MLP neurons of a small language model. Each row is named by its layer, matrix (up: input weights; down: output weights) and neuron, and shows model dimensions 0-223. Each number is 500 + 50 x the weight over its row's rms, rounded and kept within 0 to 999. Numbers have three digits each.
Before each neuron's rows, "fires before" lists the tokens most often just after its 100 highest values on Wikipedia text that the model never trained on; "fires on" lists the tokens most often at its 100 highest values on Wikipedia text that the model never trained on.

fires before: "any", "le", "et", "an"
fires on: " comp", " me"
L8.up61:445531452571512441523529490488390538477431574563476454430460518462451562456503525455459544459429559542538476518433469539518526490478473491562437507578537441404514398600488489556480517494572443511517462459463496506482580487380487519430582451570548507344536525474516520492564470510440501419524500494511487584494602523534604525543530483546553499519467517476510560475513461501493514486411546479533514517497523390395509451614585433416551487610497447407475494525505589423459463511494432467514477476550464460551480561531509548469547505455440529513543440502519447559521469506497522483530488568463572476436532476544440495538416426458590517548457569572501593457556547580392547426507
L8.down61:451444516529456504559439460548441501490474530544424484467460474518464529489447481444509533470607476461476532535570493558535506516452585569567508580539638504559426508523526539508485590547558516482526480521425474469429513522509455538510486479451455549503502473399550572538431570486510480540424503463391550592459557481534413626513540556492476467507470579529378559459542472557520565404466514515542486460519509530505610518558494493401403466430459500520540451426553472435515600553542565596483538428525548540556418443546482437568481506522495411532448475466450557551594503444515465366438488532458461485522498446584507558468470568490496395441532442504472558458495500500518462514456

fires before: "4", "1", "9", "7", "6"
fires on: "6", ",", "7", " 1,", "9", "1"
L13.up578:418460535528566427596584540510458515512469498443535441399503481481562501648512488499461516528495518481575535638537499455549442555521464461500556497509478546495471469601471423458420532548447486554521411512573488508481518496496442520495579471567563484440535401479492408567565414468560507544446426515545527511454480498446578473557463470485463501447625513552480523533458545539421548565534502537562454458465546441413526553575415544496481431500516461565468501545512520471384540465417498540587543394495483479538549513493474558480475476474452470509401543447592436458479529506508523489479447444466350514512462590501471511511490475460522479510545501565444618441470498509477446497602
L13.down578:563526528581599459554479563507577431478433507462511485366493403522569475577513467478522585559485487547497507596416404483577506446582476459528511441483450564482317421506468456479485549491531530530534440541385408470549435587466566490470503488553456505533486575476535528383426512465486473524491453532490410569511444473490554512530471472446566470470742497475512484479508558560431507495484533512507380499560512507479561522506497469491429517532458474461422533501514494500505543463468490456518533468460521494514480520530461485510519529499497528499450504501465473532468458579533489452501451565547515576505480562457511470634465461608511435466476475590482522544557526510510476528432

fires before: "\n", "}", "7", "4", "1", "0"
fires on: " =", "7", "8", ";", "9"
L2.up199:550495424427504547555537482501536485531615487526561483508530439495462531390433523563472570463464551565486556501497529544512489530505479504533485374480503437449516571484502480475546565505471521519532519503516510432468528534481570512554488508510555482560501467525535525597440492435452473468538466444488538519438542470566467476538414575523494590537491455547429483435538403516454334546436536461522448475582463476517372539483454381517474463519594409467487411535415538425519516509500472425544479491461478422581470391512539515551463520517530553457542511547411422538460463626443506571474493455503421582469407488518505589509500537434505575561440549611465510504484550512588555478470
L2.down199:493501531427511514501501505484497552510416518405578430470497390440453439494532400459489455533519463500386442515555547537603472509468413562529565471502499521441518537406499464555594484595574508532492518530556474467504511593435477520478491483533532521481504562465518429506522554484530515567454458513456409500471500453491421481607529467507473486566506539531485550445476406491491484535536400551594437574598567590532539408494453415498453451570471497526412520608435501514617530541514463577495553554491483503529462497522472501353514587515571509464505477562446496544440495608539534523488574470477525538445593474508561549496455477505507512530407473442459422471548423498453589533515

fires before: "\n", " be"
fires on: "==", " c", " ==", "an", "===", "\n"
L10.up531:585508496568509483448470455510465362435527541419497517490518438503552629522447465542437517499452468547391559403475541465516443468489440492498573481571496529463449462627511535464494486474573492496558467459479515482563453478528453548451455476454547473553465529488372486415531482531520411478559511508437416452486466467573451484369550600501458436512453505509533536547468451540573480421495517536597543575413468519542474425441461492502524515491442498516482417543425475437438601477593534484553474591486611554500519541477479441446518545482462547557554576519541495511501529457557519593535477521499564525548518559504530539543531467415572463521476424458453406568477503530507572464585
L10.down531:517575504524537524434508475551459487603515541538452446446489494483528575427493500472523461592534455583459462543444470537528515455448519478420561536535500496480442460516462492534482520554509471490458495567556487432449434452458493523658478521373537473475497491518580558427459497465449459442478515473498471496447588549579474466355500475531506512493462477476571423490504519617535549516482468535485481551536558546460518493485415507504504526506523541440532484600451582504424448464464422522440559519569526425444469487573460573504465546457492474441546450600591554413521590556486479447503477514590518425473560576524493428502515427413526631607527409466522429524554527536404498432538

fires before: "all", "f", "id", "il", "v"
fires on: "m", "a", "w", "o", "el", "ur"
L8.up415:575569387469424530502457455473587533393506426506429439449547514508442640575483545495446428502516579515515560531566548482423552411502423526530551494484496548472502429468599462519435460499509506545467562471571530637536462480497450600488610520518493534579501492437535464482441477471517436536503533452446540449528528621381541449512474542505458542458540522444478471468525506439509488497525526458514480506432440461536476578524530508541503493513563484425412461498485500442501675524544585530510536520464396435506520443431461488529472553560457527440524448517565536481539500457528432521548527492563510456483479558527512484517441486576508639409432483533501594499488488472535451523473
L8.down415:542553442503521440537469490532593455485484471579543505569479507483482435507584439491518491544462486435461524594410442527425515582503508520470500505432527536452507558418468579565432546453438595442482465473529413441523447613417473427506422495468389530470494538508484410479472482492432567556489634494535471574426554490446509615511570583505443439516491475554447568482470449520530521484377426509566406581576550537380491559504492569399519580504526574419549534423479500431429468495532499538538536454512488505518479413457543546504541523468511471515537486534479558466448474475555621475560558509563511557555522493543473459460470472535492490528537448510542554467482556459572498520499

fires before: "any", "le", " to", "an", "ound", " was"
fires on: " comp", " it", "f", " a"
L9.up682:516394469549478523442467550523458569505456444419501542561524471483537577445418518430500449516451438418492638494474547596428511465504517530547480488599593539478479476502400501511674573500502436538513511517509552522530526506491493424487551450465528455541427511557468527473524422443456552483478495532430553499408506513449437612441506462512543487561462584538506558497462487500466463532446564485598488601401564416442496439527382497400456521528569551461478491447546479424441441549560506552410519503479538460487501527502543452593515534529515501589460518495561547476504469487488518469465483576448500433556523534570523418527472578404476479472494428476459531514489542567580519532570
L9.down682:467542515487533477562567507518540434473505468448479438471543498523555450470488547525439489461493453592511519483497518457528511621455466499520567621524501533441509458516518544471405523574546502510576571501443560491453556473470558540540386470545523487560481459543463455517515524596383579452370524536552476482588478513536478555514457563548545455395380547535538452516506562512598532563482448541499412447474515397393463481441584469469507488518599487542585399470564558530486617527569506460428491568489572443531379486544454438502505525518569472431510505459432418496554443443468506528496466519546477546474495476552457482458540503510542471440504522469540493439518427562472492398443

fires before: "\n", "|"
fires on: "==", "===", "\n", " =="
L13.up629:463473550508502439559487482534501471542589548643469405537500439448447478419494433457528512489505506541461561430525557450514462510454407559460526502491514452493501487573549482528476502560548530459514606439390449524506546528433548576516468487491454476566642620613449463450468489490562568452428492472556516509557454590475507537479538545439454581461394492443493403520498387597466447495486613595466604513520502529470429516438496495566591538436468530556443439516469529484554535476465479479505507613486441463518575504538496487508560477536581584466471443441489487547616456506529466442484529509414537457507535472450486557529493493447521475544498474450422465545498487534548512506447
L13.down629:549628539463437556491500518564517427485519526455526561541458524587483504486584535584430473458529476551482516497534506469570492487524464476493522546440532473463492426489471521580422581557462490453525521486545456440459423513526527481623490442571549460561514519439489459495489558445486459535499473624487533409490533418470545498417394487510570441539552548434454565438495506462532509581519345507500541623467558475457529511536444499554472472476544559560501499518507498474502487545521534510552613367460417511497441605484441464569523477565435518493481484505502490487548398569599452513454396446518513557536452512449496465487439499474551479440368451517511540521504494567395476573539

fires before: "\n", " |", "er"
fires on: "==", " ==", "6", " s", "===", "ap"
L13.up341:455506488550437493526471543566422396503419496455519479534496530443526582512427488502480534542476522501437509423456533564419561513485536602553512495496483503441532532600521480575483466570497505579561466611421545549491529520415497602463518470424523439505559434525455478524501529485559415464523492625573485509449475503546510398345547384432486513426542522475562503516415451551466514570456581532543508556416457466498444488438510422609459540491564476424481432540418512550488531470429467498545473475442518469515529571458524547487505572519502491452505509462418531439559518511501501468532468514488494475548441555357570540499546463443531585560531444545561504545424573446495502559494
L13.down341:558546500518442467460480506504487429572538540570597537552489416579569523565464501455537563581473470519505545454596463474572457527586505481579554500492499590579512508567555422500551516463433536494512453504457489445522525408495598575489525475514572443573487544435403496530545442453417477374546465494536444431466456495485506525497398474425438464487477547541540541537476418466458521519586545470485610467519497467556404497477488500444395465518474479515519559484581432369414479429537459503434529526458446456473539412460463522475407553539557495510480518525579518541491602568524508497508464476470489479437508591441557494452487561551499565569476433533507426473501447495414518574445

fires before: "m", "t", "her", "ch", "ron", "oup"
fires on: " Ar", " ar", "ort", "r", "st", "qu"
L13.up468:464518460472627487486513515512564372492437437565527429561420489437474485400475533553442471469489469460496506602456509536440500461492449416607577539519468451492492559454493564516422579501520452457527387562541539465559486490418543539490468463556475587519372542437489453553484395508504606484544531445529466489547519494520543571457464580506544502490492590478448485525506566475445510398467462520485427580537413403535456505571492414451484551468527515453516525585530611478500506539476472518505556493395501505433520593453496508491508479563550453502435460555551555557468517561494494526481494452512455552519461409533478464485469559540510507492446507566504539432398577605467438470559
L13.down468:526517431501518588482486422448464589533579520480499475451472481474501487445492521566568504512471492427472513554480530550530493558501483521398522542511514465508441596393514580430449580384428489462514508524578463501477540558535541510537438434580541560416442489567497501481492478609511593517481539534500499491494504552461367492563517522474450540531529484606560528476410481463448438576445483487502495557516503478555550476509447385565516484621536547576494476605389620416486539542552465470423501549508448513467465507535536466475560539554472529482544424568461533569476378437458498493514453415569444527495486442400470518466459527491421515483529551481515604474420503544428518493473

fires before: "any", "an", "ar", "le", "et"
fires on: " comp", "p", " th", "c", "n"
L11.up23:430455487596476499457419415546434517522523512516546552476380471514436466460561483502500340447511537529545379421568594529461558551478559440562443468549450552488476520536519495462494487563497406639522393474469510523529506449498562517517477483497479491575467392502473455580472476537526477539485522535543505516414516464429512564552500546518539451522553517471424545476507552507526574545501476569622486545477454506484591521514519554465440493489450403423546466508540478488446564472568472512587418476496561480546414528567431467440551476486510566579536504517551497532525469410498442427504555521473485510473482454483498440536527495479449451537526546486506576375549527648575525436510
L11.down23:545507487505470407506603423468490494513577479520423479448498463456472561522497469520496520592560628510466542444519545488438502456463590645456541472530495472554508382477611449484483604554527550504465478449375498441604518530512453517455441509490562512491489422439627498456542490520391471480491522511514450471459505383475563520478511502450491513515538590528515507507490505504511543471462519462504485506415478525524492477475461480469420523549443517520557475441484497489509450513497454536467535503506453583517504561540531500455475462464543488513472529455596459509525468476453594554420385577465455397462641462509573414483475591503506441511552560429603626446493569556522555463522

fires before: "ul", "ut", "le", "ed", "id", "out"
fires on: "op", "rib", " ab", "and", "ib", "oup"
L6.up636:483575604489392467543518471566480515462472592489521588498527422416492473503535505502434510508494535456446524587478479472525483480534432409516383518618502475509478608456484543582412492493552521462491550456478469422471599520559508480458567378491466584529448606432547521447535596493494480528458510538481474550441527488541555508532507549518468533510562419478507519481495604579587407550541419476543508381471419506476481561441477473563552519479537496540480553411490550451512591481559413417557492508453493469476491497460496551510541479504493500451489529447477514414482445521570437503452490501492465497540519566502462471422410581524506559498538594551595488500561555451415505384507
L6.down636:527455501445494464582504532547510543461459537467569448442402485441470468524458545444535525492561472579456493559490586388453561506382499488527482557417547475503519560519566537533449539448534401538559460533512354519494560550443433422639451596511490497538475476529419555464538538461551589486461475550458567525476584459524471590493416537531592441365551540443530459533469479487431482518443515501481415554430668541557509449474502460523543488533515548454563461563437494538501519474603498497493535486560437469474443496520512525400408518515518406440489491529457511532467531474546412581460486518555481514524508577548523523479501518504511511468511576511487478466475521483405482535444

fires before: "9", "1", "7", "8", "6", "4"
fires on: "2", "1", "0", "3", "9", "4"
L5.up158:592477385435487584563471485470488369457457517443561459503463531497527501424557524586560465503495551508492464541471527431520481496438482575544495467528439513556434440516478466560499595428590595406509491559478459549467558511503543555324554513581440519454500503504594560469567536407450508562465460479449483443476508535556564557487545428499474579586497520473454494547440437536528515506611507559471419479546461493441481531445459514470495583579535390499470424441537447493495462460500565530537554447523519510519509428455476508445553545603433527471454501481551438451488505593502520527452431561483569574523460495519417519488542513521513520523443545550471568468527442466446607447527
L5.down158:495495391526444538561527439438530469577412477358542412476484453511401429527474583519458483475490460539505510470405479483488366522490489555493545498474428563456515524412425533522553516475514600534497500472584458591523503549621512473452565616471525453546512468460424540481543482516511426545496510478470472473583490509574441510549499433450487609438573499501526525521502491527577433494502459532454474524479470568498542551535538448615416523443461513527568525434508594411484541433525498573509591504583471523510473569554552527538561521395536472477435514541549420566489513453449543509487429420474497440465456513475458443525496497541526472512535523404485416521450454542536605554506

fires before: "3", "2", "4", "5", "1"
fires on: ":", ",", " 200"
L13.up272:517480519445518422472586594532469463605547395441447447443494493520493554517449533510528471521440446452395465481530560492618560423513511608401543469596436492520495601522423507436499477499528530522484492550442494492564589511428442502416502443528507402471511477515612405449492433466666499502401546569462486470476518547529584504446535530506505493415424516512508488571538570481508519570496565476485506442543549542446495502559524518524496474499564529420426596519464478468398470436499459592434438572488539522563511568570464459434509535487555552549479553556603508579499499430441493483460551512425519544484489540451529475484454488552492512495499438538482498478586495483455521544470
L13.down272:498559484517553489580523497477512454463444542499486598531546428480518551463559486525495487349407505537531560436502594512623517594488450454484508627438489536383422553485506467636556518555510498566443557431512457417465545484380514435441425486529449494482561479491453567536507495441511516525524499514437570413447457456485457503479484456563440558426577528528534453494432513564496545455545572527493439529482537581481441531558522542554507530525553446526418388544522527418573507490505511413530473581509487439470442511480479545508432596474497485473515521535531576515505479395515466464527396527555477443473408537460469501535526489406469548537470504476433538513522605545511521465540

fires before: "\n"
fires on: "==", " ==", "===", "at", " and"
L5.up569:480452494469458503490453544565503498591577548510455526403490497535546542488526504560467501400505479459530500475508476421522610448453471522515587488474535604525595466473527466516502478560513492448467491525494532422528446433573513533470482537386545537610498504580527452515416520467440512510495544555451424523500480588501468457508555533383548502535519496497398541600453473521498496594504496403489540537476456542511458513508527462543502571456484511528470444401470480380436553402502460528525560603527496499516516475475498417444496426428513502411494576525646473536554377506561600463497485488495484423521501451507532432403437516479552522540469442439352499549537541451552568497485
L5.down569:439566532619510510588516478512465489482541525546536406451470495459541492509479516505467505508555437510479544502512562429596518541550530498586366457578502444525627466461505445481441547498565559522491491491544505472519516523400432520533555521509531381507548523634461500522532447467511565432528482460479411475549552486513493516499545433516513504530463472513472532462465494428508394547493504531370470522539472491410400554525555602450531520500460575567421574600463503505533492601522498545444524481471439499519480611555446517452498492517478456467452449512450361529544441515477503427475442496653452562549505400457521501506574529417492499570468541572452453518500500498466451481436

fires before: "any", "le", "et", "ar", "an", "ies"
fires on: " comp", " spec"
L2.up316:502502588507426573623541513370469570505616497435447425439462452520539599491538466563532538372534468465591500505560528484493538491521441527539497525506516584493427511410489510467438552549560476521566495454516449454547492540507411467478488412427505508452488611460516496421496540445523516480544575451388562532445498442512577604495464498477558455590471500481442525460622523543565536428516533513471508486538470447400410511536470496531531439543430516515493421431487523461478478545541490493423489530549482476538591514523521489586473442394475568516477578518473433464439449545478516481534474553536607536483567406439543506538477463528458421482522518440495455457539489519566549517559
L2.down316:560484541525444518663558448458437522464493510526533355536514514531494442520560495572617605547445470492498497448489453505443428659506422451569517541548417430495415546498530520523544526595544445423432457468479521519564578525458507530493493577522600460420514542529481536432492488549451501414494562540477532511481507454481414445504557452518513560494423579614464577518475468497446531517433444538515532410510510486535447511446485456482455435448459493484527613536578573408403481556538534553499509440503447465553449552550461452520590502535459482563547533462484480515520528436429414526447568566515502492473544509482531491534476462535545442515495459493511531438463511480512514390481

fires before: "-", "\n", " D"
fires on: "\n", "=="
L13.up94:542513539567569520530539506494489440441527647509390626503528408478442563481510502485669501565446476512535598454480556509554483449474492572467620462451471485546501502495494525495474522406515428471635554528497501512501384563566460487526532495477518486457393530471449487479516460496549490485429523618502515534483519578503489569462481510500458431494442444505536458593420446513492483460515546529481524517536478511429604447491422518534404485494525500517506468526569504569499628467517505505454538442540554544524449489529411516424411589519487526542517496513471547510468420497577517478474482594516472469406551492419562562523498492513471491504473338447504552478467501464463469471572
L13.down94:495459509414483551543472481523484464434560556438369508497514398474475466490493471488504518462461423515472511559545449484410515530543533577493415520595415403511555556593544568495515487502465510495462468493415471591448465509454450495495435544554494516571465520550520519583445523396647576573502485461411539516443535588508539543543530457500505464412490549479506457540448512656527467519541482496473491511433596502519387479428397409524553613607537506455548512450505505459530531548488565520390481473541467502490469517486465477510535516454426522545521496488507530490395498488547552493456465541501528410480461515497405509511493506544477660531481531482471484487554480529517591578508

fires before: "\n"
fires on: "==", " =="
L11.up647:461479533406434453549542581518518473520518484500498543441479564419472483563453438559532525548514440552432571501416547496545559490461521440582539495563490420492479526560503439473517524495553498554420493524534522509552469429523472442519538479505454436540467539484502520423491425383542462656506443487499458525446421559542468455417460521423416468577469450509521448406500415424545483425469490465559570595588462547517548441485549504578491510523488438562421500606483519462513569584454410535469535585466489442485437474563502486500482479519453553510492570518525588444507479517461452451519567541520508403542479554508502661461464522503581436621543524516514520506491523527554601523512
L11.down647:573551576450476565523588544445525497472470464440575443500540486505464500496510518453524497534444519477493558575477492479573510436499548521513490483423532531486533502573527507509444514505481549470463466483562430476493353553554498419519490397486539524524524457489444557553560594459552452565455437535499437586515528435583500396520494466513453380472516505517506585552447444537509396462432529545403415527515541425595535507465371391530480520551562370535586509464450466497497526555510547476495570471491481569483480500532548514540495512404553480492565510632483436573436470451476508513472544523557529458528477397411526481497540444573503440521427434456459557569513565516582473547475

fires before: "-", "\n", "it", "ic", "s", "and"
fires on: "\n", " pol", "ol", "ist", "end", "on"
L11.up683:480437499591572443507594490407497430457577566526555474477522497505471518482635518496505528549513422422535415435506551494495391487563502552427499399573568446555573554595498474478430519438411547545493555504475487434461527452558554492592508481434460508412475562487502552507508470499528638515502610475399460409491512562458553507491555404496556479398443489515485441502467476494464476529473527478382469493541577524483472491531474552480504537524519521495485416524525419525431517577455562490492531473537480482406448575470535591446455581429504397464472457535542492506463539494526471502547519514592522512565461580426457526463442515460557565459539468531542546472497445424528485581500
L11.down683:449429464583581502454485507513621418578494526485503508449508445380515625494487473498567553601460471474514490453503550575479452447500526457506484459417465562500525537557492499463526556487541564486431507532471534475496418512500479528432620451467562507554524482478529536492542463565394501539520431435508480577347555473411487440440426492569572483445387485573520589537493480420495564454525510480482488524456612539425465460445485529487478532503529530444524494501378511518492590525468463481528501454397519486476542487486491530508584582481528543476581556542564494465418496437514544523497491551567424490492515445572425491496577603421543578570557530549459503463490515465454431479475

fires before: "\n", "-", " the", "|", "f", "vel"
fires on: "\n", " de", " of", " at", "ral", " al"
L11.up66:533487562372513496508369559515470470444509528514478382415478417526482498402510443540497488543463536524502528444480512509436482419510518535460570513454515538535475508491507541459425483475519474464580398527562434507498443435393517522578553559512452499510481427450534578441588516498506498542435620514499460498476526567495519481484547546549474464531516468492526438505447564514459542428491389564549509528477515456560449501538473509561552458526537545458458507568436613536395479481464462479551605490487540491578533543569558560555414572458563424384468571602544574471504445509525402419451567446483454621515508478449494433448488541495491515572513557540507590439495472486497467536538
L11.down66:524564502487537448444546481526488472459543533479634422473510460531479400488563523506509483521502537452481524590431534517465544529598507467499490488574563419527552540500459483443495485417505499553511384537612547490452519426435545453491459541572430520505518497523463415563495496629458571364619578589391502417474503519494532514490482522536536446524487475437493454480484481544434578496555424523513498545508443434493540496423385479553588473553544520446472454561434571504537534491520580546584442467500519539430495525484511584404431448523502481439415524503447487436538454585503530445539496476574488530457583509491485514467562523494521465480418533578496458563489437399436553533539

fires before: "m", "t", "ound", "ig", "ch"
fires on: " Ar", " ar", " Br", " 201"
L13.up180:513562503448551573538506453439546480541466519438428633438517516471509522448412406540469458412471419505586508439588519477442483541566412479521496622543453457411520477553556520521619449503442462500615487550595474515521567513466507497544458558548512443504457511438518480430413470483529534569449482505404453491589422546499529537476499515483494580480504500498558498467550576451500485519474496472537437548427516430469551471490486396564496514552514538487497411548531582531469521563459424436598535513520529543446519502556459434427512470442523519425521500508511594521531448605494497481485481558466495530541421444430453486515445526459425443523483474550527496475481612453647475582518
L13.down180:491466514509446475571557554536460587598479449530521434425429498430568453444470493508523534524455552527417411497506487488596509515457550490561512445509517515477412630419506547524547498574488507468504535530458467532531468558595590462487480471600445339481452476558455520535548396471534471471526557450540403464439588536450497614427498452482494524507486609503415516497522543539526511434544553586414513511482499518508564555446429514554555527522464472465468483536569508549599476462470552484419485531524463403489508504486547567558553464526539507418492504451515519488483392376470441472487531531586516544472529470475518508545570531588435441466484496547497469460425542386487496441525

fires before: "\n", " the", "|", " as"
fires on: " in", "==", "\n", " ==", "own"
L8.up599:539536454528420439563462497540458479583363567464493473437543497480575508509551494503563442388546487461458536553514569513396476604518432492536493490472480495473523483588579480517449465510497556472513475436455394476462513534504435569485496549551551535549469411547598480554523433474532535527583466477394572454586560471505465559464506517559486478509485498455578529581514581478517448539557501481535535558430466567506494500525434523541517459528535619462477494537503474543585498497522517480595554400577491575505499517555489391431505485507449452468464503400516410526516596380508509436443398465543503421465476462507514551428455470566479495523497375494528540468552539582540433493470
L8.down599:568535508464490460550463433468503618532503531498513466440535527473460572496488512529448438411466423383508457511504578584415456451449531575493518477380473492499439570511516478470571518598485574469494566515585498542550516443453514494476570532499480448460434543630547424544467553511558464601478532606544451485442532564434353478503558504466498484528531578441486479473486528578564460457478493503486484410529481481538470548476478476521386479498464567539439495550550534556521550568508578469512590483536466580482526455475431454536412452523521470447420512529529493523536506434535442560485515464458550495505537518469489440466472545365621486521499434441563605492507412551537565501493

fires before: "\n", "-", "ne"
fires on: "\n", "==", " ==", "===", "our", "res"
L10.up257:489392519476457519441496590505523388442508557434510494427498547539476536458513380495541512467508407461441467491468539433464461523444474435482567533565487463421515543497478441556467496459429510480527460446538574480556413496492485412498574543499563502429492627626459443590455472581535514507497505505474476525447525596466470583467482464532451512535419490405518488599479542557451562525412560557505496512520556532415506562472423516536486419495527456583467453492582491508639534584482398452527466551530485453452435499470515477422501521494506485540426433526497502452466488543538456466540591608487498477583585535423518539536466534458522572461554501455534530454522505521432523609543
L10.down257:533486425509491630437484429551483441526435457503557461408435545493465484466521514539591624526537512566562507469499461582458598456484508510458442504478484440456564495536433516494452571544497535508523451516437383470474490480484504490485507522582418474451444498570501485531550563444565621472552502632590594526473512466499462470527496596530461455547499447424505566463345358473460574409475488510492434462463476558465537496461538507556569566512477510490377559572403455498490500455449556487523578476420558551512425562484514435451574445451512513553521515554566465510527454583535482465460446500482509531472502530537523505513552528475560500612485434477514512539454520497463476497520

fires before: "8", "1", "7", "5", "6"
fires on: " 200", "9", " 201", "2", "7", "8"
L13.up512:494503578526491603474505501528504567464420435447548494428508458451563556504508499394461494533505516357502525353631392437438480465472418515443530423549457448407443473435432507463411522526485526558434448562498529498539500465510526553492593526524508521521513577547573463515479372462503527451494505447475492466505499480517553545535457530569498578561556551528445490494476490579549589492571499387408510448487585401522560539532527501527507531545464443532533405585557438433463570519441519526539498555526560517530514532510482505448479525580500415478466542403523597505482488491481461530523505462438486461582409552598503546430588566529505476484586521456509520510488496485499483515520
L13.down512:519570508513575466450548540607605416622551522484510573537494457529412589518539508495514470446459468387470514461437515400581538510552520494520418504493512493533476403421581424427506497454461450525543584561488537457429421595503523461538491511429528502380455488533529518583497514495498586540453523524526478503423469498403488406492380468520513513520578519479491450503527515463523582518445527532439450519466548508475394488556498471423447563555555440490466486507501430484414569452499505527497555511482530417515500558542522468403495541527520484516530446561509415480492533552429504487462449454524481518507580527521643497513391552470502491497508603511488644501505507502433545552521

fires before: "le", "==", "out", "s", " of", "y"
fires on: "op", "-", "ory", " ab", "k"
L11.up182:471429472524503471571484527459474454524535561511484496476500576567476502596457431573496509510571488479449477480488553506571515464534482494488478511681547545538417538439477463532517448510464516464508480545444458447487491419541506448558506452478441567551507560492512653523536578454515558530457429633603445500501511476520424512512524533538418577591548491386450555459503593475522454548537594529499492444445502507501489528525521501635434453492421536551482489503573478429527527411431523447600411430399375554522523433534522419469529485539539504483499505522447519456382524452421539487552522482511495505447549562446484451546556555484481479500532424461432488484485566428495516527531
L11.down182:463457550449504464529526491389463398413427479518480539546490511462489589415548564523516384551495525528444462537488527517440493552418518483448556487460534413526507557528425536495519471486484509473512495500475563498555391564518631459488549546507545536425474585505463586528554473509533494552442482619551498481572528567508504427515538539567474496477516403490522596410496478563511506472619435475534477401480531567461501574465630476560519477503456488474534505409553454439511475560565447469565448535493537553435488492557551486484537492495433578458445483567521455478427569500483596456537575433422433554535496507452454514563538514521518380493525448434454536422456559467481426565490

fires before: "\n", "-", "T", ":", "A", "S"
fires on: "\n", " U", "ber"
L2.up586:460549516455495631526519458501477506534509465474533523446591478557549569502556495526484627488397520485549394372521520529543512453439481482515498560470564477526525479536491511460487540436520496532489420486509500420482455388421565504472497452535552498450592502431547479530472532446463504475520515551538499437461489547487545530560434497402540539580477468483405494482481453416523380498494551501560491478549452550583508657514446427508545456605572540474501394513501489581489535537472475451543399427387543518527461518518548512507439586465527411478535504505507500568569492507524507480536501476440441447530505445511418506575556493447539529461468580543540464353557518537537516536395
L2.down586:496451556534462507458537478568383454481361525496471481605544562482411548407506428511585521517505467486399479486522540586620527509509488464468551526547520570557424531592530529415437470489482415513470550414465484502419500469501409511455466467542446460587566495424458436530538590545475500459506586604449518498485552479554482521576523482516582486431499560610474495500508445553477493528435452506523580404541505621556500425546535468498482534432516536523502516466499487426548519484472462467509542518566372501453539512492534517511598468465555534448543515502461464393570512414551515477498543425528513516506573429476388545452498517389499460561499544529463535485470462510540520507545

fires before: "8", "9", "7", "1", "3", "4"
fires on: " 18", " (19", "4", " 17", " 194", "–19"
L13.up485:557490511461464493485532500436475560465525492557532467520476569400494535449507501493508416522508504554385443565462508534566508489528481512494525447551458501545454545500493531586552550486505467511441511633416441540582460465522536414450498514378621486462521458391529497455516596418467487595421572478550510442430556540491510578456468498537480656409454544399522484569453551490594447485502497531516573490473463462548524481540531462521527502406545568568481446593522408541484495470381502479466465529526412452572538457426474418537460614537466452495447465460502597497553566459446529534520533524416451524450539498599462531474480549527505536515483538562514546452523464482475501453494
L13.down485:559448563500552573384566449482469553501494506468485565563526467430524398511538472483507487530498439521522472640476471441389495473494574436496487489493455529518497612528513491498614433551511458495449410431528514582452485454487592444426556429496510502476510533526590422413539503512528511550579478489606518501478542600495396493436500497533441468490510479481354478449525455561589557532549518489563453525527521574423596533574490564516500561498480482491402538479485522510468445570467501538468549475520495505477517455529584429486556478497490531459496588510510427408511491423475372472458529490479599509567498535418467478511547564523397496555474428450459504452551538469550539569516